python train.py --d_model=192 --n_kv_head=9 --d_mlp=512 --norm_eps=1e-06 --attn_scale=0.177 --tie_embeddings=false --init="uniform" --optimizer="laprop"
MLP neurons of a small language model. Each row is named by its layer, matrix (down: output weights) and neuron, and shows model dimensions 64-159. Each number is 500 + 50 x the weight over its row's rms, rounded and kept within 0 to 999. Numbers have three digits each. A neuron's up and down rows have the sign that makes its largest values positive.
Before each neuron's rows, "fires before" lists the tokens most often just after its 100 highest values on Wikipedia text that the model never trained on.

fires before: "n", "son", "va", "mar", "ze"
L9.down364:472444523469442484438567455605479464476479550469622476520526490468499521528440553512552537504504511538528605434586493421526384511549477504538379441464518467473471494489544446469474497597484554599490492463492403464455481474488522441539514567472522546562590563486550569584482441431519570497

fires before: "v", ",", "lin", "ci"
L4.down439:475490454558478444370479477505544464519390577449461481532442470537530505424544585532558493450580525489553609503546588510465515535416434499568500532555469489641498526496569475567452498514494622536523518535556489380472491521581464528574526484522492576480498457577475498453554468472522460458

fires before: " in", " on", " as", " at", " by", " 19"
L9.down395:589494538487521450498435523577474456414491572540543526415552566456596404515468501512545396564563498480561501359475613491563508521477536519521494463506525429518576538452567483621436497515426517486525532519515531422413447488440573481468482465466570493607531473554516523524517466490478406552

fires before: " |", ";", " –", " ", ","
L8.down74:582554504514429421481514536461582500521479509474520491444417491461511476506407418495491473488521398534535518473407486477504430457517583483513529450505470588481528470464509385544522543461510484575509484522511504394521485514388575474433477482491575527465450476465505528502455473482546442573

fires before: "ed", "s", "ing", "d"
L4.down137:472532585482520389556560399471628497519477474624550398459483479553515571439482484499504503496589465552554472505517485541454497472532498519558474615478423482516445558499459399372477561538537495497487542566594467532468470403442505531485517529595541571510460561426474461506512466571493502539

fires before: "\n", "ed", "y", "e", "s", "ing"
L4.down5:557491504564440579440438457495540449517525534481461534471431572464545476486490509493454497478457521402494474484442510494546459454509534590465540484433482475561467483509424486537522645467469478503493485485495491440542490497426468468380503562567627459451532517521472509532473487594457505543

fires before: "et", "an", "ar", "le", "os", "il"
L9.down82:458500584531476516463396518439461435487427505362471411507541550541476488489515524508426491444540501452460510491523457546476491525468547438599408477464470522479451494538487482523526457530536526542507508492435462541513522567483551547573456518603496462499550479472565468376512497602401587566

fires before: " be", " not", " have", " "
L8.down324:474470497400395521474540471499537508497515562418475534527524533369399502434415508496489459514530601531447558430542483576438471528573439594513513402505440503524438435599542504495561475475546476538481523387479435447544453532637478462492495504450484554531471535545490413519523414471572595482

fires before: " (", "H", "l", " of", "mp", "le"
L4.down411:549490494433468510543568553552449420549527434440459499422392550468528517505544424514488503367522613432454475485408441521398508458487502428500490446490478469488531620554446462452524489511450460537554380458516468586606527515623640465476466445517402557501601539503493485440491439476495457514

fires before: " 19", " in", " on", ")", "d"
L8.down110:526501556560537477435542513452467455540534468459515496450492567525533479480482468504530441449525611552516551467548477496542445555494446517444434584430568577529510477651565514458533599437498496449486399512496493451489489541485511568494440468528473483539463548495520554487546555540604603497

fires before: " was", " is", "s", " has", " ", " also"
L5.down169:479469484478449446498495555518445614521545508569542459513479440470513531579517530532528515507482490451527492566406501459576504546501521576491548566624560553439463534518473357544463449560538465543500410498502573501504517563455569570478479460511430461438536517485516568443448462544497464457

fires before: " |", ",", " (", ".", " ", " for"
L8.down303:477528532477527573479522541517506488511502560565539505531396537552525438490504433415521502570510495491570483538501520435427463629465646546540493507543453494457509469477544551507509488593438539498497448485383524512462476488539518438450526500551516480503442555483586482510456505585467579451

fires before: "\n", " The", " He", " In"
L9.down298:443535514520552484574561511458474455447492526428459598431426474531517511498372468524526499524533439504484481507586463498546444408501585529501477532481512472406509548518507505493489452527475536374518492451572483510511533434428489413491568491460481446440430516477436455608535571575497497477

fires before: "-", "\n"
L3.down198:469540534529486470481493477464430453496518617469563539524344509478530475533556546498475540547460507522483470491484453515518483441488593346443470430486474414414552509424492539547471503501518620501469415559453469486526513445432560523432531566533544458553443444463513449517557474543493561511

fires before: "p", "pt", "s", "us", "ta", "sa"
L8.down245:450496454459472529492497449526505571412392571448466530484506460560536487426555521513525444524378472547555503438557502510585522542595522479506500528513579487509504456475396490439534471446525472457505448543501526564426561457486533462596449457466487484517391535476440440481500533517492447562

fires before: "\n", " The", " It", "op"
L8.down167:427488568547527555552467451445375541466505532565499416508539432464597502522547514451486496484489434425579484536548494517530445532519504492573455426521552470468509555520565456404494449473480447469425488493465495476500483541588534404549537505484455501460450481476480518471570485514481582481

fires before: " |", "\n", "form", "al", " to", " "
L3.down224:500494460480457511526571495512480535555481606562501510469495484521470460519447432526530472445542547514555481432479427565509533565397450641529503518575583469580634510556518502546466507565392579471500471486497503419549543534471551387487481515448542504508444498512486473457543463581499464475

fires before: "s", ",", "n", "go", " was"
L9.down144:426493409487490527549508468609391540506467516576523497574495539454572526544471530559540552480340465466541514468527566427437506381445368416515481447543422538465529542560562385521552499502551492501519491516543541558501466514429459469496526422426639533564510464496527458537477487516547539513

fires before: "le", "mo", "mp", "ch", "an", "x"
L8.down339:476477527391527510497513482519473477518545476478575473477549489454505500450458533501487400433501449513536553503485408501512540519459531378521503490423615552516431514453504506434568447514520540541507496481508530509432480533539508562460455530490418470486557399374419549590512414564556439586

fires before: "er", "as", "==", "ch", "ough"
L8.down319:481449558487522569487529443605531536584526474468527458492545569429602547469505454565469433589573492514456509545545530529492554596494515446573516458538588430610571514537427482494432462519468495438465544459449515475485551574418597453488573514476481515487411516405474488465544476535542549480

fires before: "s", "ly"
L2.down270:575618472519464470487527457493510561437466467493425471472474477472526486509498521498507520542558530525506493495486515552357497564558568465474423525525568478491340513463412494427517486503571356443453582465443517429499448509504449490472466492463498581534478426531425500606527527507434465538

fires before: " in", " on", " by", "rect", " as"
L8.down225:413523554531441549445551461449491491429399572567461529491501422452406452548419448553466491556500527391412457506627505421636504499585470539475521487480511539498468443476461517508428565540490447517545474517503420439497381457501481430385470387540514480603505546558522539510490603520509519482

fires before: "s", "sa", "led", " ", " 0", "ter"
L5.down122:493387485446562464488500418440454533456503512526455503536454502520484497517491527517419525513547450583587518449477483531556529565419466572507510508475559443454395449500544429482556415583504495421473506414446550563504532446574529524548625569508489507507544537513508398437510571457565439574

fires before: "ed", ",", "ing", "ment"
L8.down34:524427582443377486444537501577479448502554412490455522443502465530559515482546512483557588542498451404424439528462477487497521444466519473543500550483475512415502463503440485454522516503521413623507563591550484552469578579491531580506489469469518523517515524528558508385370509495450637533

fires before: "s", "t", "N", " |", "it"
L9.down392:455584501513510393456407516507489471571430497452447382517498428551533538485465503526558467550574503500437515608499584534516467590555520464602591539416499462578512436521596492570575527502571476457515488539373446518434480508495510489612553567505519491457536501464529473532491459520529415455

fires before: " |", ")", "old", "A", "l"
L8.down331:414444525490648587455501476536512437487502550508505508638553513556493518465450485428566451527590544524537499520493472494433504531536478520476445524495432469474445532550564550480548547430561470573487594388464509552556528459499462484511539444539519497505370485511468538552465463500475566458

fires before: "et", "an", "os", "il", "ar", "le"
L2.down283:527442408548513593490504527506401419486457494525432449551533598489454510547519557539517548503481592451412476404465383487469575509515514512423554469519471498473500575459479414592448561523576499513460431472508464524499509485540508506453600531427575449536524490477492486458460500512445530494

fires before: " ", " be", " re", " have"
L8.down492:477522417569496528577506520438580517563496649403399504554478408517535600477500543443447524540465546447484543440511529480540571588546474574513554445514497460532486497502474543538582535474456525504552495614534424471462460551458497550482446546527610502492523506484514456506481535499496534444

fires before: ",", " |", "or", " be"
L5.down324:551536442502476523469561459525446474507478488441490613533571563456430555449474468526555454470537501577484498477456504589553507555470505454401351507491526465499522442543597526483435547457530488493485426418408457513541519514577529512513507457536529531500553580463578466493505496438482572510

fires before: "e", ".", "an", "aff", "at", "ep"
L8.down37:536423478483454468498418527532657409473412505425503537566476457496454533545437476433461493541521465514517471502534543554550486560460466530525613574448469555581465518532575428549495600543536519600522480512509483451440531401469449494458512383527564487418534466515553470459344503526510408509

fires before: "ro", "way", "gh", "-", "d", "leg"
L4.down103:497501425572548509552529506592563551484490481530554528566454517542477572554507487516431477415505469527506524587550461420584518416499458489449439500408459512507380615403392456550498522430507494472490579516492441561432532495514459453484515529521498514506503474526464434555563492542444548498

fires before: ",", " the", " of"
L8.down461:491486469464473425506459527510429551523496523543478484609503484486563498409602500568550453484572505515516545606379455439456523544475553482529448482559443339479570472440534520538394512543519529480530404499449484589511508551521530450413557524415431462473472519491492546508478522503430530534

fires before: ";", "'", " ", "\"", "20"
L9.down451:565539476514516472500583424500475550626511452426519553450497522609420434409489475478495564589468500450521495522530439506471444474530498496494499531452456503483437572423554471565504482395431469506555587456509516392392491513531460557566536545561604524492491513481445520462625515476463526498

fires before: "ed", " 19", "ly", "d", "s"
L9.down398:493561526429498544510432511571540532464525506586479462421563552501587425446378456529483552556472401485458400541598524532457486500473538523489471494496500519513594480494426433486487543469465516485472487444517564499463591593474547529533445524445568493397446498603507415389498445477473563522

fires before: ".", " |"
L5.down239:438404548503472411471457519494555506472500464548430530596637352583409542501475484534509460512481475566490450559517574411521485506515527541476529508446560555476519463424513527458564514555515490451560571498512406430398543508557484496501494494516559515546527459396522459493529439524615487381

fires before: "et", "an", "ar", "os", "le"
L4.down183:505488571437473435447461507441522531545497451558473514431453559545516505543469583529510413428539534439463417472451499442412583514499525518514509537512521489473465510447493487395491441485563473486463507426517460483427498490496448485517531417492540515550500535511436442414468430493537428493

fires before: "al", "ur", "ive", "ine"
L2.down239:425523482420522466562469475476540549443547522643475490412449540584479473593488493476554481482419484476405448568569437617490512480452483559420513524366385456556515436476502525599408484490527575453502553576572495499508444533598536429456487467501524432528509517448548567503511510539476483468

fires before: "|", "\n", "al", "d", "th", "ar"
L8.down172:558554433552520498478455497554507508464542467493539531451566513560484562437512534475459494451543563496511441544495576495570462504539514500631555567548587567510605528547570514462422495537432552578560502439467531432426517510380465599592456442517484434505539563418444432552563573463476529516

fires before: " |", "ton", "y", " 19"
L2.down482:519438374500540474556515551485488438410491500492491431464527449526501593459521524497506533482486471610505449567397576487500526464465459589470497503467535539436443524515489486330464557459436550622476563432485464525507393443497492496443404403465513461643583452559438529482546460376527500554

fires before: "n", "ni"
L9.down469:454440510510487532554409456598499547430464474502527481516516417518471503424497495572514475485566575541470406480561470406584436546452446510474564528525491543530496460492514534531437442490530532430426606534468506642573479498468469495451501586507475609502488476539518535519531490518507546473

fires before: "le", "mp", "am", "gh", "ch", "z"
L9.down79:532490484520582504469441496499528458580492499401515500430561493513490416452573544486449510437489596538520509550481457409517529466546426391459534486496538454479461554383459589473514504551519488529461468454552548550527524553468500506542478458457584537498477502595559534607470565486583591506